config = dict(
    hidden_size=224,
    norm_eps=1e-06,
    positions='rope',
    rope_fraction=1.0,
    parallel_block=False,
    init='normal',
    init_std_down=0.00375,
    optimizer='laprop',
    beta2=0.99,
    schedule='cos',
    max_steps=5062,
)
MLP neurons of a small language model. Each row is named by its layer, matrix (gate and up: input weights; down: output weights) and neuron, and shows model dimensions 16-79. Each number is 200 + 40 x the weight over its row's rms, rounded and kept within 0 to 999. A neuron's up and down rows have the sign that makes its largest values positive.
After each neuron's rows, "fires on" lists the tokens most often at its 100 highest values on Wikipedia text that the model never trained on.

L10.gate498,197,138,219,197,246,249,240,255,190,200,212,250,225,254,259,193,225,272,208,208,220,225,225,205,245,174,192,163,204,180,196,270,201,195,190,116,204,131,231,247,222,165,185,187,254,175,226,217,197,207,177,194,194,216,235,200,135,215,229,223,211,130,213,261
L10.up498,227,189,181,249,274,193,209,256,208,219,191,204,159,293,249,202,232,179,158,193,245,194,197,214,202,205,231,165,230,189,212,209,149,217,117,140,199,269,179,204,228,137,128,148,149,178,212,225,227,250,173,173,248,309,210,151,230,170,204,196,129,117,223,236
L10.down498,159,242,257,211,244,182,243,184,193,218,160,186,144,221,220,259,241,138,223,178,207,211,179,121,217,182,163,214,201,187,77,190,175,196,246,185,183,231,166,199,187,198,259,200,223,177,159,263,245,176,206,207,247,230,197,180,297,246,109,178,196,237,218,151
fires on: ", ", "; ", ": ", "as "

L3.gate541,205,179,267,237,206,222,211,233,198,149,202,196,171,173,161,158,257,155,217,222,214,218,187,160,178,233,260,277,205,103,207,224,191,199,197,203,221,257,201,151,190,223,100,184,234,179,197,208,207,217,178,110,211,208,236,295,224,216,238,272,178,182,98,228
L3.up541,259,229,238,208,236,198,223,247,190,229,210,181,224,251,276,153,200,127,84,118,239,180,142,220,256,216,253,208,232,129,209,150,192,136,185,211,268,163,173,144,276,236,157,120,246,176,207,177,187,142,235,174,220,201,190,219,195,161,214,139,280,227,227,166
L3.down541,272,243,202,201,263,179,270,172,204,233,81,255,218,235,186,144,153,237,191,107,135,231,221,263,233,186,250,296,191,123,202,163,150,147,223,116,219,168,210,196,244,215,209,128,201,268,220,152,218,157,192,196,179,189,103,156,262,178,176,197,163,192,262,185
fires on: "an", "u ", "back", "mo", "pr", "ang "

L9.gate559,224,208,164,167,166,258,160,140,224,204,155,235,153,126,248,204,151,247,178,242,141,216,182,167,99,189,227,220,170,263,218,196,203,263,213,230,221,110,189,222,212,174,241,217,239,188,228,188,144,209,206,258,231,208,151,246,127,201,190,154,308,163,194,180
L9.up559,191,228,236,164,275,231,318,177,216,206,184,246,208,222,253,252,182,191,134,215,168,273,251,159,159,180,274,139,311,232,179,166,262,201,161,184,190,296,242,292,224,171,231,242,147,295,215,223,192,208,180,203,238,243,183,206,211,217,209,157,221,283,245,165
L9.down559,238,241,205,175,157,149,212,232,207,252,211,267,215,154,166,205,199,164,267,190,217,206,144,123,235,183,209,236,160,180,122,217,205,220,222,163,179,175,215,175,224,211,155,214,210,173,85,153,244,156,144,178,240,261,200,148,240,220,196,205,194,181,165,209
fires on: "No", "reg", "Reg", "no", "St"

L3.gate62,207,212,220,185,226,195,244,127,169,131,219,250,210,211,162,238,201,219,230,226,197,204,282,159,159,230,196,179,178,248,172,177,251,236,204,196,167,234,196,185,291,145,87,162,236,180,219,230,206,254,143,144,204,212,220,138,88,153,227,138,126,215,213,219
L3.up62,201,205,145,207,226,223,238,135,229,219,295,199,228,164,254,181,177,218,223,234,142,231,231,268,224,236,185,214,226,202,163,158,246,178,147,280,197,232,190,173,253,216,218,204,249,164,231,206,245,229,198,212,219,207,175,146,142,200,219,153,142,217,243,181
L3.down62,213,179,150,243,181,224,110,257,242,206,218,169,229,206,182,178,204,157,167,181,177,200,154,234,243,141,168,196,191,207,243,228,201,149,218,238,205,184,192,175,173,279,259,178,173,177,194,137,160,237,284,260,174,230,165,257,284,194,209,243,233,139,160,167
fires on: "mov", "195", "divis", "196", "school", "197"

L11.gate210,298,204,141,205,129,262,187,169,205,187,276,216,221,232,249,227,268,191,204,195,188,219,190,242,162,234,208,221,178,200,183,159,176,161,241,246,239,247,230,159,210,190,117,195,221,172,186,159,165,190,225,202,219,224,158,216,200,267,185,158,184,129,202,196
L11.up210,285,171,194,215,168,158,225,176,222,212,188,207,175,147,225,235,224,271,211,164,211,237,149,144,143,231,181,192,197,246,193,269,221,232,226,226,270,228,158,162,190,252,182,151,291,161,244,190,242,156,223,164,207,251,158,197,177,210,192,181,190,199,204,122
L11.down210,178,208,267,201,316,185,264,158,213,247,177,185,340,219,178,255,194,184,178,254,160,184,284,237,277,208,247,186,228,174,183,186,246,282,134,176,182,261,190,225,195,178,221,202,201,185,204,205,178,183,167,175,246,195,264,218,220,114,168,161,237,195,198,263
fires on: "| ", "0 ", "— "

L7.gate99,230,242,237,159,156,228,187,139,143,124,218,274,189,232,184,174,149,186,207,229,269,135,200,156,164,167,198,215,237,143,246,186,160,174,149,185,213,207,157,183,196,240,209,270,125,222,211,212,207,185,267,209,247,199,228,275,226,242,146,187,226,221,205,192
L7.up99,184,229,179,244,195,231,216,243,186,174,249,157,203,160,216,220,199,118,200,196,179,132,205,164,173,184,136,229,184,193,198,135,147,258,188,204,178,145,233,229,134,265,304,180,248,189,250,214,204,204,242,252,296,184,164,159,175,174,207,218,245,253,280,201
L7.down99,172,178,228,211,225,181,196,241,260,211,171,221,216,197,149,188,181,275,224,212,235,223,277,225,223,216,174,153,172,224,165,168,226,243,127,155,175,261,214,271,258,192,270,180,227,211,198,243,182,147,174,288,170,189,221,200,168,143,230,229,100,223,203,187
fires on: ".", "|---|---|---|---|---|", "|---|---|---|", "|---|---|---|---|", "|---|---|---|---|---|---|", "W "

L10.gate155,159,224,242,284,247,183,180,202,151,258,242,182,211,99,238,162,72,139,174,224,107,233,196,306,209,230,174,158,202,180,233,183,156,174,250,246,143,196,196,209,128,181,203,166,138,219,218,174,149,231,170,174,184,247,177,283,304,208,215,258,228,287,168,166
L10.up155,229,167,211,182,236,226,158,130,171,249,147,251,276,229,152,279,220,180,253,190,164,139,191,212,150,163,135,115,137,180,205,148,260,210,194,252,214,102,252,156,139,220,149,139,220,190,205,215,221,167,180,213,135,218,224,186,169,178,86,248,189,123,233,202
L10.down155,222,118,209,133,265,250,130,186,158,220,145,200,169,187,214,254,212,209,183,131,136,257,276,198,196,284,254,154,172,188,208,290,241,196,254,209,161,178,183,209,264,236,179,162,228,256,250,178,196,105,197,170,142,162,225,169,228,200,211,263,270,187,232,192
fires on: "I", "4", "n", "l", "en", "er"

L12.gate1,217,224,183,207,106,210,199,216,186,193,229,179,126,223,186,158,250,190,189,198,195,210,228,147,160,156,197,207,236,162,250,162,173,225,137,151,210,169,157,267,194,288,262,214,165,224,240,173,228,135,273,148,175,125,280,190,197,244,199,185,201,150,202,168
L12.up1,238,208,177,211,184,197,165,207,209,186,193,249,183,277,180,226,172,306,221,170,200,236,229,208,242,266,179,211,155,172,238,143,220,251,181,202,216,167,216,188,153,258,201,268,167,211,224,156,211,196,165,135,230,213,186,189,173,285,242,206,232,204,114,218
L12.down1,183,252,247,233,153,185,187,275,191,205,190,295,170,206,247,211,121,216,255,161,191,255,156,205,249,145,150,138,221,158,202,181,172,172,197,187,182,179,215,210,195,246,212,185,211,142,229,258,197,236,264,146,244,302,206,215,195,245,299,200,192,174,242,219
fires on: "November ", "April ", "December ", "September ", "October ", "ft "

L7.gate329,275,187,183,228,170,114,166,246,212,248,165,207,187,191,187,240,287,191,192,174,162,238,180,201,231,296,175,129,238,166,255,248,207,290,259,219,195,238,190,129,228,175,238,141,168,197,201,176,162,202,169,206,244,249,204,164,215,237,146,230,211,169,199,205
L7.up329,215,203,190,176,209,254,157,274,294,198,244,178,204,208,179,251,152,199,219,165,208,165,247,209,160,221,221,215,208,217,203,216,170,209,142,199,199,248,228,156,199,242,307,180,276,116,184,172,205,151,177,249,251,244,221,221,175,269,192,184,142,166,232,210
L7.down329,200,260,157,224,216,148,139,171,196,181,190,181,218,211,207,228,163,209,269,211,237,213,167,206,209,239,175,228,166,240,234,204,225,204,188,102,192,223,225,181,100,186,200,241,168,127,221,319,220,194,260,158,155,225,213,236,195,159,237,221,193,230,132,128
fires on: "of ", "z", "people ", "from "

L10.gate222,215,206,190,201,153,232,154,207,225,169,194,179,153,115,213,217,224,206,203,135,277,191,177,235,170,219,123,242,233,225,262,190,201,228,230,157,255,218,178,208,175,236,214,205,215,221,207,173,205,127,205,114,221,137,232,251,179,279,219,221,219,150,152,207
L10.up222,234,249,122,160,180,197,252,185,155,242,228,229,216,177,185,235,215,183,222,245,277,229,213,218,176,272,180,170,213,203,184,248,244,143,269,232,170,154,173,229,204,289,145,138,166,180,165,251,270,225,222,114,266,259,286,198,195,209,212,177,216,208,206,218
L10.down222,180,194,213,261,186,258,217,186,241,157,152,241,198,253,229,258,211,118,176,246,134,199,266,175,169,233,261,170,233,126,175,166,213,200,247,220,136,248,188,234,151,165,257,190,178,223,175,126,182,151,182,197,206,218,188,216,166,117,160,144,217,202,117,149
fires on: ") ", "— ", "votes ", "ah", "been ", "38 "

L5.gate502,204,193,243,143,107,258,168,174,138,161,225,245,176,173,193,200,204,224,197,204,159,211,192,261,163,220,274,273,119,158,182,250,191,153,156,208,233,299,233,244,220,156,207,158,207,276,249,192,169,218,140,196,245,193,137,212,329,241,192,197,179,173,193,234
L5.up502,197,195,137,186,278,198,230,283,245,169,233,158,198,202,248,163,174,195,224,169,267,218,203,161,180,133,172,146,146,224,226,205,111,235,137,197,234,203,169,206,161,253,202,271,204,206,203,208,193,180,300,184,186,195,232,174,149,221,253,171,157,174,202,153
L5.down502,213,241,137,224,87,171,256,136,167,205,213,203,219,183,187,239,137,180,215,223,123,168,190,269,205,250,164,228,172,160,202,122,212,150,199,219,181,239,176,153,279,144,262,152,223,227,208,186,154,223,197,216,193,189,176,204,244,166,141,127,225,173,172,266
fires on: "4", "5", "2 ", "2", "5 "

L6.gate87,163,214,188,211,225,217,177,144,148,153,273,249,234,171,131,171,160,179,250,187,143,216,188,180,240,184,196,216,131,226,235,160,183,212,201,210,224,226,232,205,204,261,240,262,231,228,231,195,155,197,169,165,150,233,193,178,209,303,182,258,235,191,216,215
L6.up87,236,207,269,154,246,215,221,225,200,139,200,232,191,231,148,149,167,185,264,189,142,146,154,156,177,238,232,220,156,202,200,207,216,281,176,244,216,180,169,238,154,187,182,229,174,260,169,288,164,241,222,169,175,224,205,187,212,212,175,239,223,226,180,257
L6.down87,135,164,164,202,235,209,211,212,153,178,150,213,217,193,241,175,155,140,151,210,189,222,255,237,191,204,226,245,119,193,162,208,252,233,171,265,133,171,183,177,249,172,203,258,216,180,186,183,205,236,202,152,239,265,155,253,167,221,186,190,276,188,225,256
fires on: "er", "ur", "or ", "er ", "u", "g"

L12.gate299,173,256,210,272,170,252,192,187,233,222,238,159,176,157,212,205,196,205,152,146,187,204,191,150,140,271,225,172,175,203,179,191,158,230,217,267,169,204,240,219,281,265,203,230,147,137,123,179,174,159,176,160,198,259,194,180,148,224,181,163,140,157,285,305
L12.up299,214,155,213,171,217,178,214,251,186,252,226,212,175,233,255,211,276,186,220,235,152,162,273,213,308,264,174,179,235,203,204,190,171,276,206,130,244,224,291,156,224,183,227,242,157,209,240,153,153,206,141,192,222,188,206,201,187,176,222,194,178,192,240,169
L12.down299,192,150,163,188,196,194,209,195,240,180,181,156,186,184,180,183,189,220,180,180,197,202,183,135,150,172,246,274,223,222,127,193,233,228,176,191,194,223,139,220,164,245,148,127,241,168,202,172,209,196,195,188,225,196,70,184,242,184,156,244,187,253,257,169
fires on: "- ", ", ", "\n\n", "), "

L9.gate563,119,165,242,164,178,149,155,170,243,202,141,200,206,117,135,235,167,141,198,202,183,266,225,216,226,167,114,214,235,218,179,156,164,178,206,223,113,201,245,209,168,217,175,96,216,138,186,208,212,251,182,218,257,264,178,202,195,169,148,244,282,155,272,231
L9.up563,199,144,236,215,191,161,166,237,223,199,216,136,197,114,194,158,195,144,191,175,244,215,200,117,164,245,171,192,196,174,165,199,214,148,212,209,218,198,214,230,104,271,182,171,175,169,174,248,232,152,255,176,191,238,184,211,220,186,210,165,211,215,110,174
L9.down563,239,271,201,227,208,210,227,134,198,215,164,230,185,266,204,178,176,206,279,219,184,201,213,211,231,188,280,180,180,159,249,258,219,236,129,134,233,196,157,210,221,241,179,258,216,232,302,217,247,150,177,192,158,143,198,164,263,188,169,175,191,225,226,174
fires on: "with ", "Michael ", "William ", "- "

L5.gate461,243,163,193,188,203,190,184,237,211,277,178,316,207,161,201,197,182,260,111,187,228,169,230,155,187,213,237,269,120,139,191,177,166,134,182,176,156,209,164,216,235,199,139,221,264,212,217,172,174,196,208,206,222,161,244,182,228,192,220,151,137,156,158,178
L5.up461,250,196,178,152,144,148,268,240,225,196,233,241,207,265,168,242,117,232,112,173,206,175,220,184,151,214,193,266,108,244,195,238,259,171,225,207,193,193,231,213,127,201,206,176,171,137,201,143,191,231,194,256,239,220,221,180,142,211,165,163,146,203,154,167
L5.down461,170,189,217,248,265,216,144,237,206,154,154,163,178,153,220,228,220,162,304,85,173,219,219,148,230,248,171,156,248,230,200,194,188,204,104,99,218,263,247,178,168,156,235,162,237,274,177,253,195,128,248,166,170,168,157,191,208,181,105,259,256,246,197,204
fires on: "; ", ": ", "\"", ", ", "]"

L7.gate405,248,149,203,192,219,159,153,207,296,306,252,253,189,236,202,187,182,207,92,164,175,261,179,222,255,230,218,244,183,246,206,231,265,219,119,204,284,205,275,165,190,165,169,225,213,197,216,253,218,235,189,218,221,111,228,180,165,218,245,145,198,225,172,176
L7.up405,276,196,213,186,299,177,242,167,204,295,176,217,238,212,246,232,180,246,141,212,90,194,143,306,209,236,212,201,128,213,252,232,194,188,167,131,223,195,212,266,179,264,194,179,230,141,175,186,149,176,149,244,250,139,209,153,155,253,206,161,203,168,255,152
L7.down405,164,188,184,237,161,188,228,227,141,171,166,236,229,245,181,254,227,224,229,242,269,213,275,135,214,178,209,229,205,170,118,186,171,134,213,231,91,144,184,191,193,158,224,202,129,291,219,220,206,282,203,196,202,248,203,184,232,146,155,232,207,155,169,246
fires on: "|", "P"

L3.gate290,140,151,178,211,101,256,195,240,163,223,231,215,191,174,175,220,197,197,134,308,233,137,201,200,240,184,221,235,154,226,230,209,231,241,174,222,224,183,213,147,224,177,109,212,186,139,239,223,237,172,188,205,218,158,234,220,156,153,332,234,273,161,180,174
L3.up290,239,206,251,176,214,164,189,214,219,225,198,232,210,190,140,187,199,238,229,226,178,210,219,176,214,175,228,191,165,237,226,175,215,207,184,172,167,310,263,213,244,203,214,205,157,269,272,141,229,247,197,202,214,144,182,267,204,255,167,209,194,222,224,196
L3.down290,209,164,142,199,142,254,203,201,193,199,260,224,187,170,152,227,206,205,129,289,210,168,264,211,214,188,224,209,179,198,196,254,166,191,175,208,204,148,187,143,131,194,116,206,197,176,187,221,178,154,154,202,224,208,174,237,197,120,262,214,213,243,157,287
fires on: "p", "Ep"

L11.gate531,200,93,244,230,174,173,233,173,226,185,270,266,188,175,201,216,183,190,190,147,205,118,147,196,193,238,207,214,208,197,198,207,209,165,144,190,157,233,230,173,226,229,146,183,171,248,178,223,138,259,180,204,190,240,177,189,184,222,207,193,205,184,215,156
L11.up531,273,245,206,163,212,228,218,244,218,138,228,175,280,244,196,204,176,171,252,245,230,237,136,175,182,165,221,78,184,97,222,236,134,203,172,215,204,258,239,200,224,184,153,215,102,221,181,213,217,187,192,206,222,154,154,266,184,287,223,154,138,251,163,173
L11.down531,115,211,236,234,193,188,206,229,250,137,204,206,256,193,201,121,121,223,217,177,282,140,194,283,246,216,144,223,233,181,235,162,183,224,266,192,187,199,206,117,221,210,206,106,202,157,150,158,196,228,166,220,138,226,234,186,219,214,156,204,213,221,247,239
fires on: "th", "6", "2", "st", "4"

L12.gate132,263,184,228,172,161,194,168,248,249,176,178,227,193,132,185,184,217,162,199,169,228,227,213,137,175,80,175,284,239,214,198,164,233,192,124,128,213,256,154,197,218,194,117,199,209,210,259,289,242,231,260,226,231,58,242,237,279,187,251,224,254,217,244,138
L12.up132,266,193,229,203,220,254,149,236,304,260,257,226,191,214,162,141,212,229,143,239,194,169,205,186,223,197,195,228,218,197,242,195,133,169,196,197,205,207,209,255,198,255,222,187,207,252,195,171,161,177,288,298,277,151,207,258,131,228,164,187,162,212,245,185
L12.down132,223,209,182,190,214,170,158,206,189,124,241,220,233,199,167,224,184,240,202,217,193,217,169,279,214,173,220,210,259,187,134,174,178,245,274,143,234,203,169,166,129,120,227,219,190,178,212,186,278,227,157,173,201,267,297,140,251,125,211,194,201,146,245,256
fires on: "p", "P", "sp"

L6.gate285,237,230,194,175,198,216,187,231,204,176,197,218,135,223,187,230,160,223,159,192,168,120,198,154,225,256,226,220,147,179,220,228,232,294,193,156,110,204,220,201,221,179,191,259,216,211,123,178,137,178,214,248,220,149,241,178,222,150,159,245,161,183,252,210
L6.up285,249,246,163,257,188,240,128,311,196,210,154,257,170,215,205,207,245,205,253,206,178,179,191,236,200,192,189,180,173,209,194,246,179,186,196,202,156,201,206,168,226,180,179,167,176,162,129,205,115,254,195,228,221,239,283,155,137,182,207,200,190,146,218,205
L6.down285,142,232,202,147,195,144,218,173,225,175,220,184,170,265,207,206,204,185,209,152,76,254,154,160,284,190,162,184,191,219,178,260,201,213,180,202,285,246,215,268,175,249,243,166,230,213,162,216,234,76,214,183,161,223,160,178,274,222,165,173,190,203,246,234
fires on: ", ", ": ", "—", "included ", "include ", "("

L11.gate50,187,236,145,235,109,261,150,154,273,237,242,270,206,138,223,231,182,238,222,177,222,180,201,223,150,158,189,177,141,208,198,223,153,120,285,196,220,284,169,229,181,132,150,172,151,188,188,92,256,193,203,174,167,217,150,307,181,241,227,186,116,245,256,166
L11.up50,204,261,196,181,190,152,205,154,219,201,248,181,203,186,201,297,184,198,228,187,213,232,189,217,230,226,143,284,149,127,218,182,200,225,231,235,229,288,214,223,176,210,105,181,168,187,221,214,173,129,103,186,245,213,283,168,222,268,194,163,140,171,156,144
L11.down50,204,162,206,160,161,182,138,180,137,200,152,191,104,245,256,208,242,206,184,191,285,240,182,162,115,204,177,168,187,156,187,190,236,207,161,199,141,252,181,264,201,241,164,64,197,170,219,184,206,149,267,269,233,178,174,225,185,182,275,294,237,229,175,186
fires on: "1", "re", "3", "0", "–"

L10.gate136,188,174,181,192,241,151,159,166,147,260,188,207,139,124,216,213,181,288,263,180,200,171,278,174,217,214,191,187,173,262,214,158,246,246,192,239,135,265,184,203,235,185,197,154,200,159,119,207,224,180,222,256,228,211,226,211,169,201,140,199,191,179,160,204
L10.up136,255,241,150,229,220,228,192,172,168,249,183,230,214,186,242,216,200,84,138,232,266,219,234,244,245,200,174,164,210,172,247,173,266,184,211,160,234,86,223,221,248,261,129,171,256,217,202,240,172,178,243,163,213,193,233,262,170,112,205,210,163,160,219,180
L10.down136,218,215,199,162,147,253,205,202,277,166,174,182,229,242,283,250,219,175,205,224,203,220,218,222,233,119,130,211,237,211,290,221,233,192,216,217,211,241,226,260,196,134,237,203,199,221,188,213,131,130,199,177,115,142,172,292,312,153,206,143,176,182,240,188
fires on: "St", "Gr", "be", "st", "Not"

L9.gate92,272,178,187,202,169,242,208,147,159,208,233,264,84,170,190,184,204,167,190,201,164,184,231,165,162,199,259,158,160,171,229,251,238,164,178,213,271,203,150,168,207,188,133,222,170,235,278,160,238,182,203,168,224,191,259,180,117,166,226,211,204,199,184,273
L9.up92,284,211,201,267,257,178,207,212,179,177,233,152,187,204,212,220,190,301,204,148,185,212,198,108,188,166,208,201,209,245,202,115,230,146,213,180,205,143,246,258,211,227,222,231,277,194,267,207,213,236,240,173,204,172,184,187,172,177,180,160,175,184,115,217
L9.down92,196,221,153,211,189,168,231,313,223,172,240,218,276,163,185,166,209,245,228,151,232,204,246,265,233,213,199,212,173,204,172,193,200,249,174,137,178,141,222,181,236,211,186,176,224,206,213,123,252,161,259,130,178,204,143,117,190,214,224,210,171,170,179,245
fires on: "January ", "May ", "April ", "November ", "December ", "September "

L11.gate240,217,200,219,114,243,211,262,210,249,212,239,178,198,147,149,211,176,170,177,190,199,174,181,281,179,234,221,170,147,234,216,212,226,148,214,160,202,204,227,233,218,165,152,234,188,167,193,221,286,235,266,216,239,157,198,281,203,305,219,146,174,176,188,227
L11.up240,209,164,137,250,222,163,267,196,231,171,228,205,162,166,107,232,164,224,185,198,169,256,143,233,210,178,195,168,166,219,193,226,233,197,177,157,204,235,210,204,138,176,205,209,242,214,164,189,296,202,243,157,205,201,143,258,181,250,176,179,176,172,171,201
L11.down240,253,183,192,299,277,197,161,198,200,209,213,107,206,210,209,225,139,158,252,167,182,232,199,231,228,240,141,223,260,140,157,187,116,228,153,175,182,233,191,251,160,209,233,208,196,224,154,117,263,205,166,138,230,169,153,167,188,173,179,246,205,195,124,229
fires on: "| ", "1", "0", "3", "6", "5"

L7.gate103,229,237,210,260,157,224,257,193,219,190,228,194,202,205,241,153,98,177,254,278,204,256,128,201,177,187,132,225,161,227,199,219,157,146,212,167,221,215,234,181,155,278,187,213,173,253,212,130,179,277,243,83,160,228,205,259,193,260,218,167,181,190,238,203
L7.up103,188,229,213,157,297,149,151,206,265,154,181,187,184,204,234,170,153,192,197,239,216,185,203,224,160,194,113,127,170,189,218,223,194,162,213,259,205,215,180,205,164,244,161,155,238,224,244,213,224,267,205,184,118,147,225,191,171,250,187,185,162,279,205,242
L7.down103,155,177,213,163,254,218,130,267,246,193,169,215,208,174,201,219,183,296,187,218,206,253,276,221,214,173,281,236,193,205,253,157,198,265,204,228,182,189,137,198,205,174,169,239,275,118,231,246,229,214,192,253,247,197,173,219,203,234,222,169,246,156,207,208
fires on: "un", "in", "en", "main", "aged ", "er"

L6.gate553,174,250,257,187,221,240,234,135,317,254,208,203,194,136,232,189,260,155,231,152,169,149,142,233,214,188,233,202,109,192,164,230,211,278,210,223,241,248,162,206,200,174,119,178,187,195,157,153,202,233,177,195,178,193,183,257,237,220,177,181,171,184,215,138
L6.up553,227,179,191,243,227,222,206,103,216,165,253,193,238,159,225,205,157,278,185,205,158,241,218,163,183,257,186,178,186,263,185,209,186,210,227,159,227,196,187,234,186,212,158,228,165,166,240,188,208,259,247,181,251,214,234,177,188,191,219,170,205,190,180,153
L6.down553,132,182,208,216,221,202,203,133,271,271,191,224,185,202,240,209,232,143,218,149,237,174,173,174,187,196,243,219,159,198,162,188,225,247,233,232,173,234,219,254,188,175,215,284,219,166,215,194,270,223,205,179,129,155,251,239,180,189,198,195,189,157,219,238
fires on: "| "

L5.gate74,242,272,229,240,194,200,225,206,254,177,192,228,202,189,212,223,209,250,178,244,133,236,196,182,247,225,154,137,183,215,266,245,151,169,175,138,128,244,184,170,191,151,233,180,150,156,167,181,268,210,182,183,149,218,201,263,192,237,169,172,171,285,238,215
L5.up74,154,192,184,202,238,203,205,189,254,220,170,144,233,194,221,185,173,282,243,199,112,230,115,158,208,199,105,257,219,201,205,322,244,256,168,109,170,263,154,234,182,161,202,188,194,176,189,204,255,221,161,229,201,168,252,167,271,204,266,171,196,211,179,192
L5.down74,199,129,149,232,246,198,175,162,170,254,176,201,211,172,234,194,198,174,238,184,195,207,206,233,196,151,170,233,214,198,233,206,293,244,127,168,246,205,170,242,217,179,213,181,213,230,227,158,210,230,234,245,216,143,195,215,215,214,210,178,223,156,147,170
fires on: "2", "- ", "1", "3", "6", "4"

L12.gate481,157,215,196,168,168,207,248,285,235,240,208,266,155,198,218,163,237,226,203,171,217,214,168,195,231,276,197,205,187,250,140,200,172,208,213,167,204,263,219,243,267,119,152,260,163,107,250,209,218,211,180,173,219,268,210,205,197,66,166,176,164,251,227,283
L12.up481,157,111,235,281,253,180,225,194,143,206,234,262,177,142,182,183,182,192,198,205,254,191,215,164,200,196,185,197,193,135,175,228,212,170,193,217,200,243,175,172,217,204,186,227,235,204,233,170,189,246,203,246,239,257,225,125,282,189,191,225,206,229,258,170
L12.down481,187,213,267,204,204,189,239,109,225,154,155,149,199,211,103,225,191,209,223,194,175,153,182,133,244,148,247,232,220,209,184,287,312,215,250,220,240,169,190,111,167,212,250,173,172,157,146,203,209,233,213,208,189,133,139,105,267,271,228,230,192,224,217,179
fires on: ", ", "), ", "us ", "- "

L5.gate400,148,245,219,187,211,178,239,214,219,251,197,213,91,204,188,211,200,201,219,216,214,183,145,164,192,200,236,254,194,197,228,147,216,147,213,242,218,122,183,115,224,218,174,198,184,183,185,226,154,197,257,106,278,169,245,176,197,308,193,152,291,132,216,178
L5.up400,174,142,180,185,163,123,248,205,183,222,162,210,207,202,229,186,213,209,130,241,215,165,225,245,240,245,157,237,234,127,193,199,185,208,210,277,242,176,244,211,195,99,232,245,151,145,182,231,191,284,227,202,150,167,182,236,214,180,233,169,259,184,107,275
L5.down400,201,191,150,240,194,280,194,168,226,222,216,245,190,198,172,272,141,189,197,171,189,248,228,164,270,285,209,147,231,189,210,222,170,190,184,173,196,195,216,148,191,209,130,192,177,217,260,158,202,94,251,203,266,224,226,165,174,169,191,216,214,141,234,125
fires on: "an ", "m ", "g ", "an", "-"

L7.gate560,131,175,178,192,116,239,304,206,237,183,311,220,195,167,254,177,182,158,181,160,164,145,200,201,157,181,221,194,236,243,190,212,160,187,264,162,222,232,176,215,198,191,239,204,239,232,157,182,160,191,235,225,219,197,294,170,192,216,236,224,244,185,177,211
L7.up560,291,234,159,216,214,206,225,163,249,200,223,133,123,271,171,267,127,138,185,221,208,200,167,155,138,176,157,154,235,226,231,161,139,186,160,209,147,181,200,237,228,216,167,188,156,148,222,176,265,171,240,207,188,208,146,178,151,163,204,215,158,167,216,211
L7.down560,222,230,225,214,148,179,176,241,143,235,193,225,215,141,184,135,247,190,193,182,191,126,177,232,209,234,225,221,99,210,134,226,266,184,258,203,244,211,253,172,174,140,264,219,248,260,164,211,162,218,148,159,214,207,247,114,236,206,195,246,258,198,218,175
fires on: "July ", "October ", "September ", "March ", "land ", "ama "

L5.gate377,211,176,192,244,186,239,175,208,165,340,176,203,252,179,185,165,210,288,164,124,225,204,188,212,195,237,161,172,186,149,166,225,110,159,193,158,151,226,165,253,221,182,161,175,142,207,134,239,219,199,160,213,196,226,256,164,200,223,154,211,206,221,247,222
L5.up377,214,178,187,231,200,231,158,212,208,214,209,192,212,192,113,189,199,171,280,227,167,215,271,220,140,199,165,140,164,245,150,165,172,118,165,205,204,222,211,222,151,152,138,163,195,194,200,167,208,212,156,168,170,209,142,135,242,166,230,205,152,213,200,205
L5.down377,193,242,215,176,166,97,208,146,216,55,203,172,183,237,142,248,226,182,189,204,125,201,212,205,154,222,190,178,235,224,239,192,194,211,204,276,247,244,248,162,200,175,170,196,157,219,265,173,180,236,240,192,266,201,152,257,279,181,281,245,224,240,191,181
fires on: ", ", "L", "Cre", "-", "- ", "| "

L7.gate443,257,239,242,170,171,199,131,180,227,206,216,268,144,154,233,183,180,215,108,217,155,218,170,203,136,240,205,148,142,165,283,206,311,182,167,174,161,191,206,116,225,221,165,231,218,235,219,201,229,153,174,194,173,279,274,229,212,250,223,179,220,230,243,196
L7.up443,203,251,186,163,186,189,267,156,186,253,191,214,280,208,224,208,218,198,227,188,192,209,294,239,246,229,170,189,161,186,157,105,228,172,200,201,278,239,231,182,321,184,187,228,196,212,123,195,299,112,246,135,179,271,207,171,148,171,295,179,144,178,263,208
L7.down443,208,163,208,181,152,203,127,260,158,248,217,277,265,192,242,238,215,176,189,246,183,213,170,244,215,211,180,262,172,214,180,175,187,249,291,196,237,222,243,150,227,189,153,164,171,173,117,211,216,180,246,215,206,212,236,198,261,142,248,181,148,174,167,203
fires on: "196", "pro", "198", "resid", "mov"